MLP neurons of a small language model. Each row is named by its layer, matrix (up: input weights) and neuron, and shows model dimensions 128-191. Each number is 50 + 10 x the weight over its row's rms, rounded and kept within 0 to 99.
A block is one neuron, or neurons of one layer that tend to fire together. After each block is what it responds to, as a language model described it from the Wikipedia text at the highest values.

L5.up162:43 63 66 42 40 46 32 55 42 62 49 59 46 59 54 55 52 64 55 48 45 57 53 39 53 46 44 49 33 47 42 43 65 56 30 42 69 45 46 56 50 47 44 47 44 43 58 22 64 50 62 42 40 53 59 58 52 33 60 30 40 51 49 39
L5.up181:34 58 53 51 44 58 37 48 34 46 53 36 62 54 37 47 40 57 55 59 41 50 40 37 46 75 26 58 51 47 44 51 38 35 43 39 58 42 42 47 35 72 53 51 39 53 64 33 49 61 46 40 34 50 47 52 59 34 45 49 52 50 42 56
L5.up220:53 56 52 56 41 45 51 32 52 48 50 57 46 35 65 48 49 68 57 49 43 40 63 55 25 35 48 43 50 62 40 54 55 52 45 54 50 62 66 44 38 54 41 36 53 38 49 31 46 46 32 50 37 44 38 46 43 36 50 47 48 67 30 51
L5.up320:71 49 58 49 52 60 65 58 55 40 41 53 52 48 63 39 45 61 66 63 35 55 32 32 50 56 41 48 55 69 27 67 54 43 49 37 49 56 47 53 61 61 37 55 51 47 29 55 46 39 50 42 48 39 41 50 46 44 60 51 45 48 44 59
L5.up338:45 50 61 35 35 53 32 46 42 48 64 51 55 58 37 63 52 56 52 48 33 48 43 57 48 55 55 50 62 44 39 52 69 36 36 47 63 54 45 46 55 60 43 51 44 54 51 68 43 49 54 45 41 57 32 61 59 38 56 38 45 62 54 62
L5.up446:46 64 45 56 37 54 47 55 51 53 44 45 44 58 50 58 62 57 49 44 55 51 51 59 55 68 49 33 51 63 38 71 43 51 38 54 61 48 40 43 55 62 31 43 40 36 57 55 49 28 56 41 46 43 50 65 72 50 45 68 32 68 53 52
L5.up459:29 49 53 51 59 38 44 44 43 72 45 63 47 35 43 70 39 68 41 41 44 55 45 34 51 44 41 57 33 49 33 59 47 56 40 47 67 63 61 43 46 58 33 45 47 52 63 32 60 40 59 54 59 53 44 54 40 59 64 53 43 56 56 56
L5.up487:54 59 52 56 35 44 37 67 54 55 47 60 42 56 46 58 40 86 45 56 33 28 54 44 50 48 62 44 39 56 41 53 46 50 54 47 63 49 58 37 66 46 29 43 48 58 68 44 56 38 54 44 57 51 55 59 38 46 70 49 47 62 56 29
L5.up510:48 53 49 35 32 51 23 60 62 58 41 35 49 55 35 57 49 87 50 60 36 39 48 55 45 42 48 42 34 52 48 46 63 47 52 54 46 32 45 67 53 61 53 46 51 20 20 53 53 48 49 50 36 51 40 40 60 50 58 47 36 40 69 57
L5.up562:46 51 40 57 45 50 30 66 68 47 46 72 59 49 68 53 58 60 61 47 40 48 44 50 41 66 47 33 36 48 41 49 36 50 44 53 45 44 56 52 28 56 50 46 47 40 60 44 44 33 53 46 44 58 53 42 45 43 64 57 58 44 61 41
L5.up684:68 52 57 41 51 73 53 63 46 47 52 48 41 52 65 51 57 61 68 64 43 27 62 35 54 53 41 50 43 63 33 44 59 58 49 45 47 47 64 50 69 63 45 45 52 51 44 58 55 42 44 46 50 56 27 66 48 53 41 57 35 65 50 67
L5.up707:42 62 51 48 39 62 44 43 52 48 42 47 61 28 39 56 47 54 54 53 60 44 55 45 57 65 53 56 67 45 35 56 30 54 49 42 44 60 51 50 45 58 49 38 47 61 48 44 58 41 49 54 69 64 60 54 46 41 61 67 51 69 56 46
L5.up769:55 48 51 52 47 49 60 41 55 48 54 36 57 39 54 44 61 74 64 53 45 54 55 55 41 34 56 53 61 52 47 47 49 46 32 40 46 44 52 73 52 43 65 41 46 67 46 52 48 39 43 45 51 50 42 39 60 47 63 40 39 48 52 62
L5.up781:79 58 41 39 41 45 51 59 51 50 36 47 45 39 65 48 60 74 47 44 46 47 23 56 47 41 46 54 56 58 57 56 57 49 43 66 46 52 45 37 60 36 47 63 61 51 49 49 51 32 35 41 56 54 55 51 43 45 63 54 49 50 53 46
L5.up965:49 54 60 56 30 50 33 40 41 65 54 47 55 58 50 69 42 48 58 53 42 51 40 60 45 56 34 51 48 52 41 67 57 55 28 48 72 50 28 53 35 37 49 50 52 46 47 59 59 44 47 44 37 48 46 51 52 47 44 43 47 57 47 49
L5.up1022:60 61 45 49 29 59 49 48 51 41 46 56 63 52 66 45 43 44 52 80 33 59 58 73 55 59 53 52 50 38 49 74 31 52 56 36 51 38 54 43 39 76 27 66 46 42 61 41 46 47 44 46 57 56 66 46 40 46 50 64 53 38 55 52
Commas (often merged with a word ending like "s," "e,") closing an introductory or appositive phrase before the main clause, e.g. "Born in Glasgow," "After going undrafted…Draft,"; plural endings like "seats" fire weakly.

L2.up375:66 64 50 54 52 47 51 55 41 60 51 45 53 47 41 50 57 54 64 39 55 58 40 57 41 62 61 56 60 46 35 51 48 54 38 47 78 50 37 66 31 45 37 54 40 67 43 60 58 52 43 43 59 51 29 80 31 35 41 52 40 60 65 53
L2.up454:63 59 46 55 57 48 57 42 41 44 55 46 47 67 53 49 55 47 44 53 40 51 57 56 56 57 62 40 61 51 43 41 53 34 44 50 66 61 36 39 49 42 42 59 43 67 51 57 57 44 64 42 53 57 38 73 42 34 42 62 48 66 36 63
L2.up670:68 58 38 58 57 40 54 51 37 45 43 39 54 53 47 52 53 48 52 38 38 50 36 48 59 56 52 46 58 54 50 46 56 44 35 40 65 38 40 59 35 50 48 56 52 74 44 58 61 52 64 32 50 61 30 61 35 30 34 63 36 59 50 69
L2.up985:75 56 46 41 52 54 49 41 36 68 51 39 71 67 34 58 52 47 48 44 37 58 44 69 42 60 54 64 55 44 53 51 71 44 43 52 77 71 42 47 36 47 42 50 37 59 43 44 54 53 51 40 55 51 24 73 41 45 35 64 43 55 44 55
Number tokens, mostly the final digit of a year in birth/death dates and lists, also coordinate, table and name numbers (184'6', 198'7', Salyut 7).

L5.up91:50 58 52 44 49 64 45 53 40 78 48 61 50 42 48 54 37 54 50 57 60 54 36 33 45 48 67 27 38 36 58 51 54 57 66 54 23 52 54 64 51 51 65 58 39 48 57 51 55 44 40 54 62 43 48 51 47 61 51 59 38 47 34 44
L5.up130:56 56 32 34 49 47 46 51 36 66 60 51 56 50 48 66 64 58 48 61 44 48 62 56 55 45 43 51 49 58 40 51 64 45 69 46 53 56 58 42 67 54 32 65 48 52 46 56 67 52 42 42 56 46 50 58 47 48 47 48 34 57 50 55
L5.up188:64 49 50 54 46 63 58 48 41 71 57 58 44 45 43 69 56 53 46 68 50 60 53 49 33 57 53 62 56 56 60 55 38 59 58 48 61 49 53 43 52 55 49 48 38 51 31 55 44 54 54 54 49 23 70 42 58 59 77 49 50 49 35 36
L5.up318:49 44 24 45 44 52 47 55 37 51 37 58 54 35 62 49 45 35 51 56 46 64 49 50 43 54 40 49 37 44 40 45 46 64 56 32 54 59 71 61 63 40 48 63 59 56 69 43 54 32 47 51 60 57 63 53 33 58 47 49 55 43 43 50
L5.up330:51 56 48 50 30 44 34 68 40 68 44 33 61 58 61 57 60 41 51 58 48 42 48 51 65 63 51 48 50 51 51 48 43 49 31 58 34 48 49 22 44 57 44 54 44 46 54 44 74 67 31 35 49 49 44 57 47 48 60 65 53 34 53 45
L5.up359:52 65 62 59 44 50 67 59 34 43 45 61 51 57 63 62 44 54 64 55 62 53 37 44 44 76 43 44 41 40 45 51 36 56 61 56 62 50 58 60 51 58 55 50 35 52 57 47 78 60 45 60 25 34 48 47 36 40 60 72 61 49 56 53
L5.up440:59 67 44 55 49 52 24 47 41 64 37 55 60 56 64 61 71 60 56 54 60 46 57 60 58 54 40 64 50 39 54 45 57 48 41 58 51 43 46 50 58 63 52 57 43 51 62 56 63 27 57 55 47 55 29 50 48 34 43 51 33 48 37 60
L5.up512:52 56 55 55 39 39 51 44 43 44 57 52 55 52 36 62 37 51 64 54 54 51 41 44 56 63 68 44 46 47 32 41 48 51 41 58 51 51 66 50 47 59 57 61 45 47 63 31 58 46 46 62 55 49 61 60 48 42 41 53 63 55 58 48
L5.up596:70 67 54 51 37 39 28 36 29 52 50 50 55 54 57 59 48 57 69 52 50 48 49 39 53 63 52 43 46 35 51 53 30 45 56 55 38 50 53 40 35 60 42 51 43 47 35 56 76 54 35 54 57 48 50 61 43 47 52 36 50 35 59 40
L5.up640:63 58 27 54 36 36 53 41 44 82 52 54 60 49 37 63 48 46 55 48 50 50 50 26 54 66 48 64 45 61 49 49 52 29 74 39 43 53 58 73 59 46 47 61 44 55 52 45 62 41 49 45 60 45 53 38 38 53 55 60 45 47 50 46
L5.up658:61 63 44 54 66 46 41 52 43 49 61 47 61 52 41 77 60 54 51 51 47 42 53 42 40 51 51 66 30 47 62 42 62 50 64 61 48 61 54 54 60 46 38 52 35 35 50 55 59 51 53 34 46 71 51 45 58 55 43 55 37 39 55 47
L5.up859:67 68 25 53 51 35 46 42 51 75 37 41 70 43 52 57 63 42 54 45 55 46 45 32 42 47 53 49 42 55 55 44 47 37 55 60 54 47 56 57 46 36 56 42 51 50 52 53 57 29 47 46 60 60 50 39 56 54 50 58 36 53 60 43
L5.up879:61 59 67 48 55 56 38 41 56 62 34 51 48 44 44 56 38 26 52 59 48 34 52 42 46 51 41 41 58 46 48 48 37 46 37 54 35 32 59 34 54 53 55 57 57 48 57 56 72 62 49 52 54 61 32 48 58 61 69 56 55 44 67 67
L5.up931:55 58 49 39 49 36 49 21 53 47 31 54 56 55 28 54 52 59 40 55 32 53 67 50 57 23 56 49 34 37 47 66 54 55 52 45 72 64 60 68 47 62 50 65 49 44 61 30 46 57 57 57 33 42 55 62 42 47 31 63 45 54 54 48
L5.up1004:60 63 48 52 34 36 57 34 24 47 53 55 51 42 46 72 41 51 47 60 49 52 67 37 59 42 58 30 50 68 54 64 50 48 70 48 39 46 53 54 53 59 57 57 36 48 50 47 70 47 46 54 53 66 53 60 33 49 51 60 42 40 56 40
L5.up1012:48 68 43 60 49 52 31 37 51 61 46 46 55 50 33 64 59 55 58 46 56 31 40 27 52 44 48 49 47 50 47 53 40 54 57 64 35 65 47 67 56 45 51 41 50 44 48 51 80 45 27 36 57 57 45 41 53 53 40 47 53 35 63 58
The first token of a cell in pipe-delimited Wikipedia tables, just after the first or second column, such as the FW or DF position after a squad number, a pipe, or a leading digit.

L2.up45:49 51 52 50 42 42 47 47 52 55 38 52 34 32 47 43 53 59 46 47 41 47 53 71 44 44 45 37 64 54 45 48 37 59 47 60 39 54 38 42 21 63 36 49 47 54 60 35 52 44 54 36 51 64 65 38 60 28 51 52 56 60 71 53
L2.up548:54 50 52 52 43 44 40 59 53 49 47 51 46 18 57 47 43 49 56 41 55 38 59 51 53 46 37 54 32 48 46 65 56 52 42 43 57 51 64 40 38 56 32 67 45 58 64 36 55 50 46 43 48 60 52 64 40 44 46 47 53 68 72 74
L2.up575:53 50 50 54 45 64 49 41 53 42 50 56 38 39 59 36 45 69 71 49 38 48 63 69 46 38 47 33 52 46 42 51 54 49 52 43 30 58 52 36 24 59 13 49 55 57 49 58 48 45 61 41 53 47 43 45 44 27 50 47 48 70 63 45
L2.up617:54 49 46 53 46 47 49 56 54 40 57 40 28 23 57 40 47 59 65 47 50 42 61 52 55 42 51 46 41 45 44 52 54 53 61 34 35 48 49 34 32 68 18 60 51 60 52 37 51 45 61 49 50 56 65 53 42 42 53 51 60 69 66 44
Commas, semicolons and dashes ending a clause or introductory phrase mid-sentence, often fused to the word's end, as in entourage, and years,.

L3.up278:39 53 59 49 35 52 52 44 50 47 49 31 43 59 51 58 55 52 59 51 32 42 39 59 61 63 42 78 65 49 50 68 48 52 46 46 50 42 27 46 47 53 58 56 50 55 43 60 50 41 45 40 49 49 37 47 58 47 55 36 49 62 44 67
Commas ending a noun in a series or phrase, often fused with the word's last piece, e.g. novels, Brazil, and gender,.

L2.up87:63 53 47 36 45 63 50 63 41 62 53 52 51 31 62 49 53 56 38 45 53 49 52 47 51 37 53 60 47 39 41 49 64 47 39 54 58 56 42 54 50 62 26 35 43 42 47 50 53 37 38 40 47 49 51 74 38 56 28 30 34 36 44 41
L2.up210:55 55 41 44 49 24 38 54 46 59 36 51 43 51 59 59 50 62 59 56 46 52 34 61 43 51 44 57 56 48 50 58 59 52 82 67 54 55 38 57 56 57 34 52 53 61 67 44 50 41 34 32 49 49 51 60 38 32 21 39 44 51 59 47
L2.up398:52 63 42 39 60 52 43 60 50 63 48 41 44 47 50 38 57 49 49 60 38 49 50 71 41 37 52 67 53 48 51 48 63 44 68 45 52 54 53 50 59 46 26 51 47 44 60 35 48 44 51 44 51 49 54 58 32 45 32 40 50 72 30 53
L2.up609:48 51 55 41 53 41 50 60 53 58 49 38 46 40 59 52 45 54 54 69 30 52 48 63 27 39 55 66 61 49 44 47 44 47 48 62 59 52 50 59 57 43 53 49 46 41 63 34 48 55 45 45 48 58 51 63 32 38 44 40 57 42 52 50
Pipe characters dividing cells in wiki-style tables, strongest after the first header cell (e.g. "| Date |", "| Year |", "| Rank |"), also semicolon or parenthesis separators.

L2.up24:52 54 51 62 29 52 51 38 54 44 42 57 72 48 51 67 46 60 59 81 52 44 50 50 63 37 41 41 51 58 33 44 60 63 54 62 53 41 43 44 39 54 46 70 42 37 46 44 55 50 60 46 48 49 49 46 38 59 48 27 52 53 48 56
L2.up191:60 55 49 65 40 51 50 25 52 36 62 45 37 51 42 44 48 69 57 58 32 30 42 55 46 44 51 55 58 53 38 69 42 55 48 45 34 56 58 64 48 44 43 59 51 39 52 55 59 59 68 71 41 42 46 66 31 56 56 55 61 59 36 53
L2.up489:57 51 47 55 14 48 47 32 51 48 54 39 46 51 53 39 60 58 49 67 40 47 54 60 62 37 42 46 43 54 35 46 64 53 67 53 47 53 38 59 58 52 52 66 43 28 54 61 54 46 61 54 50 20 68 39 47 55 55 25 59 30 40 63
L2.up618:58 53 57 51 33 51 53 32 56 39 45 48 56 33 55 58 61 43 53 50 45 41 60 70 50 48 51 34 65 36 44 58 55 49 52 46 44 45 22 51 40 49 50 41 51 52 32 50 53 51 59 44 54 35 36 56 55 22 67 77 53 53 56 47
Finite verbs, mostly is, are, has or was, right after a subject noun or pronoun, often in that-clauses in plot summaries ("that they are", "the baby is").

L3.up736:44 63 44 49 64 53 55 30 44 51 62 60 29 52 35 52 46 56 51 36 49 60 48 25 34 66 47 51 50 67 41 57 53 51 43 56 38 53 56 53 51 53 52 59 58 59 59 56 56 61 64 50 43 34 55 47 47 56 61 58 57 82 48 38
Second word piece that completes a word split after an initial consonant fragment, mostly biography past-tense verbs like sp-ent, w-ent, l-ost, g-ave, and also nouns like H-yperion, f-leet.

L3.up428:44 50 51 40 47 29 55 29 51 55 56 50 58 56 48 54 51 53 47 62 34 51 42 52 52 72 51 62 37 42 36 43 51 60 48 38 55 51 37 44 41 52 48 53 38 38 58 45 58 53 47 33 40 37 41 43 60 30 67 61 63 31 45 65
Punctuation right after a personal or proper name ends, such as the comma, semicolon, parenthesis or "(born" after a bio subject's full name or native script.

L5.up100:53 63 45 53 44 47 54 40 59 64 64 24 31 45 30 47 43 55 80 60 57 44 35 54 52 58 70 38 52 62 43 47 41 38 71 64 29 45 55 44 46 64 48 39 35 20 40 55 53 56 50 50 36 44 41 48 51 47 43 56 51 66 55 62
L5.up114:58 59 42 49 27 68 41 43 46 56 53 51 61 27 38 56 58 49 59 54 47 43 49 49 49 53 43 57 47 69 47 65 38 52 35 46 51 49 53 58 36 65 56 38 49 32 55 59 49 51 54 44 57 44 48 54 56 34 60 57 52 53 43 59
L5.up149:49 62 58 44 42 39 51 66 50 66 60 42 58 43 58 36 55 30 52 53 56 21 26 63 54 65 39 25 38 40 52 66 50 62 52 65 40 54 48 30 43 67 36 43 35 58 53 50 51 60 51 69 55 29 50 52 55 57 47 53 53 65 43 50
L5.up262:72 57 36 58 39 47 46 36 49 49 29 48 55 37 68 50 50 51 50 57 29 22 35 65 52 67 66 63 46 31 47 50 44 52 57 54 43 52 54 53 55 50 50 33 37 51 50 53 59 42 60 48 50 48 43 31 54 59 33 50 61 46 40 53
L5.up274:35 59 46 48 42 44 37 46 45 52 51 53 61 41 44 40 61 58 56 73 56 63 49 34 59 48 43 63 46 42 34 46 34 54 47 48 39 48 58 41 32 47 42 46 57 41 59 56 46 55 51 49 44 38 54 31 43 62 58 63 40 58 62 44
L5.up293:64 49 62 58 47 45 37 46 57 42 59 56 43 49 46 48 60 57 60 58 30 43 52 42 56 59 42 60 52 42 38 38 26 45 28 54 64 52 63 56 37 50 59 58 44 58 49 61 66 61 50 41 64 31 49 64 35 54 44 80 40 44 53 50
L5.up303:60 54 83 57 64 52 52 38 42 56 54 46 57 42 44 45 60 48 72 63 55 44 27 44 41 59 40 34 52 55 40 51 67 51 69 46 41 47 73 43 56 56 39 52 39 46 44 56 68 54 57 52 33 41 48 62 42 57 60 58 40 59 62 60
L5.up327:70 47 44 58 47 70 57 39 56 55 49 42 45 43 43 54 77 60 65 55 45 61 48 56 51 68 48 40 36 79 41 69 35 43 50 65 39 49 59 43 43 57 39 37 38 48 56 44 94 53 51 58 47 41 51 44 46 59 52 64 66 37 33 43
L5.up331:45 53 71 59 57 42 28 55 36 44 64 48 37 43 42 54 57 44 56 57 41 62 27 63 33 56 52 42 65 56 38 61 75 41 57 51 47 47 51 50 55 54 46 41 44 39 38 52 59 63 56 53 36 42 57 45 59 41 52 54 50 68 45 53
L5.up437:73 48 43 46 27 66 32 25 36 63 49 44 40 44 34 56 44 69 66 56 47 38 71 51 59 51 53 51 63 40 42 44 58 43 55 56 37 48 44 68 42 66 53 55 44 39 43 58 69 56 37 60 31 46 59 44 57 56 65 47 60 44 49 48
L5.up670:60 51 50 47 44 40 37 48 52 38 42 45 41 51 50 45 67 67 63 58 20 52 49 29 42 45 49 37 56 59 58 54 43 44 46 63 42 55 46 60 58 57 52 43 48 56 44 38 65 35 39 55 48 41 57 59 49 42 50 45 43 31 45 38
L5.up697:57 59 65 26 42 58 49 32 36 56 44 45 49 48 32 44 39 60 52 53 28 41 43 39 48 50 39 41 61 49 49 58 36 38 54 51 35 64 65 39 33 51 49 33 51 59 41 57 62 54 51 49 45 41 44 39 58 49 49 65 50 59 43 58
L5.up754:48 64 55 56 43 58 52 43 56 55 70 41 54 42 48 39 59 36 45 69 50 46 42 57 61 54 64 56 71 56 35 52 44 60 43 55 47 48 63 60 50 48 60 39 45 42 50 40 74 62 41 60 51 58 39 37 57 37 54 57 41 68 42 46
L5.up837:44 52 40 55 45 56 40 45 53 57 45 47 43 61 46 59 61 42 60 42 59 45 38 35 46 55 56 33 66 68 44 52 52 53 57 65 67 40 43 53 65 39 44 40 52 40 52 54 43 53 35 57 51 46 39 46 51 29 52 53 52 52 40 49
L5.up936:59 60 60 58 48 38 38 53 41 59 51 38 47 48 66 40 62 50 72 72 57 59 45 60 52 56 40 38 52 48 52 63 60 44 48 48 46 55 54 53 43 67 40 42 44 48 57 44 70 55 67 57 35 44 60 45 46 53 45 48 43 49 57 58
L5.up939:60 50 38 36 57 34 40 69 55 64 63 62 81 53 50 45 53 42 56 70 40 51 42 51 43 65 64 55 38 54 34 52 37 43 56 48 56 39 44 38 47 53 48 64 50 43 45 52 72 58 45 45 37 55 33 56 42 66 49 60 49 36 60 61
Second pieces of common words split after a short prefix (w+ent, l+ives, th+ough, m+app), plus verbs like be/go after will or to, as in song titles.

L3.up299:56 56 41 57 46 37 49 39 53 68 45 35 56 40 46 53 47 49 50 37 50 50 38 47 48 58 46 71 43 40 61 51 38 44 57 57 43 57 56 50 28 61 44 69 49 38 58 64 56 42 41 33 45 43 71 36 44 43 58 27 58 34 54 53
The pipe separator that closes the first cell of a Wikipedia table row, usually right after a rank, year, or track number, as in "| 3 |".

L5.up258:45 51 71 52 61 42 69 47 42 45 34 59 53 46 39 37 55 47 47 54 49 51 41 46 57 45 50 68 70 29 58 61 68 53 37 55 57 48 45 57 36 49 49 62 34 65 44 46 46 59 37 49 56 57 43 39 55 52 58 45 53 42 49 45
L5.up286:52 54 61 40 30 43 37 56 65 63 55 40 69 53 61 51 56 49 55 59 56 57 43 39 49 64 46 66 48 57 38 50 57 29 39 50 50 50 67 53 33 53 42 72 39 36 55 56 52 63 54 39 51 57 44 36 53 37 34 65 53 65 60 37
L5.up392:53 52 55 49 55 60 44 63 46 50 60 43 72 44 47 38 53 50 53 50 39 29 46 61 44 50 55 56 52 44 56 48 44 56 38 57 65 56 52 54 25 38 63 45 44 46 63 51 44 59 30 55 48 56 38 62 54 44 43 61 52 39 49 66
L5.up397:25 50 60 60 62 30 28 46 37 45 52 62 55 51 45 54 48 51 54 63 39 48 26 48 43 54 68 47 69 52 37 43 65 57 60 48 45 59 52 40 35 52 55 47 48 59 59 40 49 46 45 43 59 49 47 50 59 54 58 45 42 53 51 58
L5.up477:57 59 52 49 53 52 55 53 52 47 64 33 50 51 48 48 60 65 78 52 51 55 41 46 53 34 64 37 60 65 53 43 51 35 41 53 48 51 52 48 38 51 45 52 39 49 39 53 58 61 47 52 26 46 43 45 36 42 59 54 45 69 58 53
L5.up537:54 54 43 51 65 63 49 42 50 64 65 48 65 46 37 53 45 54 53 48 62 46 52 45 37 61 51 62 45 59 44 55 55 54 34 47 23 48 42 48 33 43 51 68 55 50 43 60 46 36 43 41 32 58 30 45 47 35 44 62 55 46 43 35
L5.up592:47 60 42 49 43 50 46 36 57 37 46 44 49 51 37 56 54 65 62 61 42 48 54 61 36 49 40 48 62 57 40 43 35 46 34 62 60 61 54 75 42 33 56 67 41 35 52 54 67 44 33 32 53 40 44 38 33 43 49 33 65 43 48 49
L5.up683:51 50 48 57 57 49 37 60 51 47 58 29 68 50 38 47 54 45 55 72 47 56 42 62 45 55 65 55 52 30 36 42 54 31 28 52 56 61 58 52 45 51 40 59 31 40 63 56 53 66 33 48 50 63 26 49 38 45 41 70 40 61 65 52
L5.up716:57 51 39 43 73 55 56 32 65 48 49 50 66 45 65 55 55 46 57 51 48 46 24 65 31 53 53 55 60 46 50 55 46 34 47 44 50 70 57 54 49 57 52 57 35 58 45 55 65 61 37 42 16 42 43 28 45 48 52 75 50 43 51 47
L5.up813:54 47 39 43 62 60 42 51 49 49 64 38 54 40 50 43 49 47 49 63 40 32 58 58 29 41 66 60 58 41 46 49 40 52 32 37 37 56 58 54 44 44 61 60 33 49 49 54 55 49 40 40 58 55 52 38 52 35 41 68 35 41 39 61
L5.up856:46 49 39 48 54 58 32 40 49 47 57 57 67 33 42 51 59 45 54 51 41 57 36 35 40 55 62 53 46 38 56 45 66 59 31 50 54 55 53 72 35 51 45 63 34 58 60 43 52 57 54 41 49 53 45 69 43 32 57 74 56 44 50 56
L5.up874:50 48 56 38 53 69 32 56 58 61 55 38 68 47 57 41 52 46 51 52 27 48 31 56 25 70 55 63 45 46 50 51 31 55 31 41 46 48 48 53 42 43 62 63 38 49 44 30 47 44 38 48 54 48 59 50 41 38 47 64 45 43 43 56
L5.up908:42 59 62 43 58 49 41 56 48 47 51 35 65 48 59 47 60 54 58 63 43 55 48 40 49 47 44 48 43 53 35 58 44 48 47 51 43 50 35 41 41 45 47 33 34 46 46 30 51 39 47 41 39 52 32 51 54 28 61 47 39 50 59 48
L5.up959:51 49 53 38 59 36 54 63 57 51 68 49 55 52 34 49 53 53 44 58 41 54 28 43 54 46 66 56 51 46 36 50 44 52 46 40 58 54 48 58 46 43 45 55 55 33 41 46 44 44 57 33 44 50 36 56 54 46 64 57 37 24 51 59
L5.up992:42 52 57 44 54 59 40 51 58 53 44 34 53 62 39 64 68 52 47 51 34 39 47 61 29 68 42 48 52 56 29 39 40 50 46 55 50 65 56 74 47 61 49 57 38 30 50 41 46 42 41 46 38 52 22 40 46 43 55 43 48 52 36 74
L5.up993:57 55 50 47 49 48 45 35 50 71 60 66 59 58 47 71 41 50 47 50 37 53 41 49 49 51 63 64 22 51 46 51 57 37 62 42 56 69 64 47 35 49 65 61 54 44 57 42 48 59 34 41 57 46 52 63 34 47 32 81 52 51 54 51
First component of a date, such as the day number, month name or year prefix, right after "(born", "on" or a month, mostly in biography openings, e.g. "born November' 22'", "born' 194'3".